Part of a small language model's weights: rotary positions, untied embeddings.
MLP neurons of a small language model. Each row is named by its layer, matrix (gate and up: input weights) and neuron, and shows model dimensions 272-367. Each number is 128 + 32 x the weight over its row's rms, rounded and kept within 0 to 255. Numbers have three digits each. A neuron's up and down rows have the sign that makes its largest values positive.
After each neuron's rows, "fires in" lists the words (lower case) most often at its 100 highest values on Wikipedia text that the model never trained on.

L2.gate1447:133162106111091141114114155107110170124159130053107129109145159146128124136128129164098150152159104192129111115109137132155073105158124132115127107149125141126098113110160082166086124134186109141127108130144159123138124121129119135183125110101125111098137184164104137099133129153124119137
L2.up1447:151159089110088123119195050159065097044137078137106126099097090118090120196157130109104098067116136122114166160123079170112121156133170092135152165116159158144194112077088179155072132119095132107072145152147136118118159113152138137145148149165083166177123151173112169092164040095157126119
fires in: "to", "of", "than", "from", "and", "or"

L2.gate615:118166098134127097150132098155115119110105128138156168138165083114070121086177129102094113092141140126165072135153132110081176176159110120125103123121144171130084140086094122141095191102171170108135149169084108167126124137189165109067109124059122162086125147071134137055147133127178148139
L2.up615:131153103153168109080180124149163054148057063146189101169112174159133174119152148117130056154124128158155174185110123127144107153073177110143082138115074116100158114167130123156146144153115118108120114124148109036131129141123158118132127078156126125127116140130096130132071163118144126110
fires in: "of", "from"

L2.gate556:154083150143137141114140075125149129079183129081113178144164077119158162107119093125152088091180113156100151114121161155123160114164169102129136111125144125120076076159180109083111087125104158082120137134090158185104126099096151147115138162154146202105209196081092112126125150105168113153
L2.up556:150082160145128101114178130107093069115153097123146158196120059126053111129063159114145130140133115120092157192136162136104081122158112101181151103118143083139123124078106124129089147098152136104179185156040127154135160087157067102103114155098132156120159140079108084113156127107102098091
fires in: "of", "to", "part", "a"

L2.gate1807:089124144139105154163113091151124132141113137092117127098109146128062208132125115101125093179175118090157121133056112111104155124161109118030110136078167110096130139089066121087160141134099055193102133123190118088139123163102109085127135139132090123137125093171133075144167121134156123091
L2.up1807:129171120141104125076128145113158154153156167142109143085167088112125066140177103136066187155087122143129108133097165114101144135127086169131165156113111102179157137162038119167116124216084141064107078094148148175164142159065118115095115105107117130138118157117078119130122131124100128135
fires in: "with", "of", "to", "from"

L2.gate99:157095107192136091129079149117114174105112188100144117084056079133114169096118143127068152153118115056168068186137136128121165102101162137118152133122140113093198144152120098102140171063134160134129080159110151146151130067161119083128070071118140116106089149096094166115121084092137125106
L2.up99:131185133134146089191144124109157155117123113148175098111128162166156165158155076121099172131107101121088076143149076145097188059139154121085184096092110126138105096147166048108132103130127140117145113060126104157135183144127153118160127134099144146121144141087090155116157058125095143131
fires in: "to", "for", "at", "passed"

L2.gate1766:149144109136120065066105121154126115050154197141066112125155080182122166074157149118138141123101092168135117139128164125148113104107100148129109092157147132119149144128157146177098136108136143106128097135116123147135127145095067137129129101150103109124156170172073105131081112113134127177
L2.up1766:090135166145119107115113127101143108134140080124120099104179111164167152170113129052156162095104098142166158083145148152035131121116089138115143080085155079134079107100142166134135117140071113157155178143160135152115176115106077141159133136073142160086126136130114147086125104115156127150
fires in: "in", "of", "two", "a", "to"

L2.gate686:123147106182092114172135183146107178113122149092153107076119193141100148082172110091141146164119088172144074097120108099073152108139148123125189140096099062094102141109122125137113130086087097145129142144109125091107110143134111136190140149128131150194093115156106157160037205106080147133
L2.up686:097112061123116125135143065137135147070107123150104109112097120094119145106162061153094139141120099115158153146148056110177151092079129162096074141134157154196145190133112142139157134123146146168130175105151132119115105137098100145104134131150124158161090152172113137123095077106127099109
fires in: "in", "for", "on", "win", "at"

L2.gate807:133157096140067126145151169118089185121138176125146179078125092094098124116147119111138115140179070054164113133095086144192164154099198134070115127124133120057156159118168134174101124144139130084152149140084118099097118135113102147122109067115065146114144143106066123127143186124123124160
L2.up807:115094068121087110169155165146125122134144139110083213131181136057122107163139134119162120110134115091152148101086194090160095168079099104084148064154095068082122115119161135155075080138145142110176200087154144146145138068118118135118179101113119095080141150146085103101142125075139181140
fires in: "to", "for", "expos"

L2.gate488:120138138115162162131160127153134198134131123151149123162110163153147154102243089102102148159094076105141151154102174167084101094204106130098123107103109113062151141158175167138119117164145091123152121120085124051128166094126092078152107147192130141148092143116166123118098123086125168070
L2.up488:090118091093101106120163112159124167110117122166132123116133112110101150126187165108051163101137081110174132123040161112128136117115134183106145159089140182124104167140107161151103151092163139098099110127161180076163106080141136083128102122157104127142064153135128087093113148093147151070
fires in: "to", "service", "promoted", "appointed", "for", "created"

L2.gate1167:139106146140162142167115079124099165118108119100119127083148161116143141105199127069130123158099106165180139167129127073181139171083131130068050143099096119083122124112173190104052109112081142130141120113188084106147113139066188159158156145134111150133135101154168057146098073149103121142
L2.up1167:141093113114163147185112102072117179179109114113165134115156158104178126109182133080160145121096098164164140177139109091147128174123111134138065145116074116114092143111152131112090089146078129130121177144166099132156100163116233156112127109141142166151108082118177095143175085151091139184
fires in: "which", "also", "then", "who", "later", "would"

L2.gate943:130141103096138117087094065152150107114051123068139103121084157081117115095158118151146134163086130137114120167129111052108182125138152167156057094135173170131142171113126120128116127069162167142156131094124112115110088177121152144122208164092122123119158148107133132102148157183129115155
L2.up943:101087125099136077132158068123159174117083102144139108170082153144062163141146150091112112120071123179151125177144074119126184130122145151132119132196156186120178173136129163138140145099106166131157225136087108138162128190073172098123140175153096154180176149120129146102184132128131140174
fires in: "the", "of", "same"

L2.gate2016:176098133113042118105098111121118139187120121131141073179164149092132141124106155088120133160101105188122124108116138123081090166185107170125144143144123165154130112163156124102061153134117086145114127126125109092123072163092075046151123123171104135130141117090186089121132150073115071093
L2.up2016:149120066121142157090112103175105142156102153121132100119113117108065157088134159125164093169115102164085092172163168094122108179144124136100160095198151067120137141104095134168100157125136134169161155111161162125103108153058091060152124101190047137162144149177116152162140167152128085124
fires in: "place", "in", "the", "named", "of"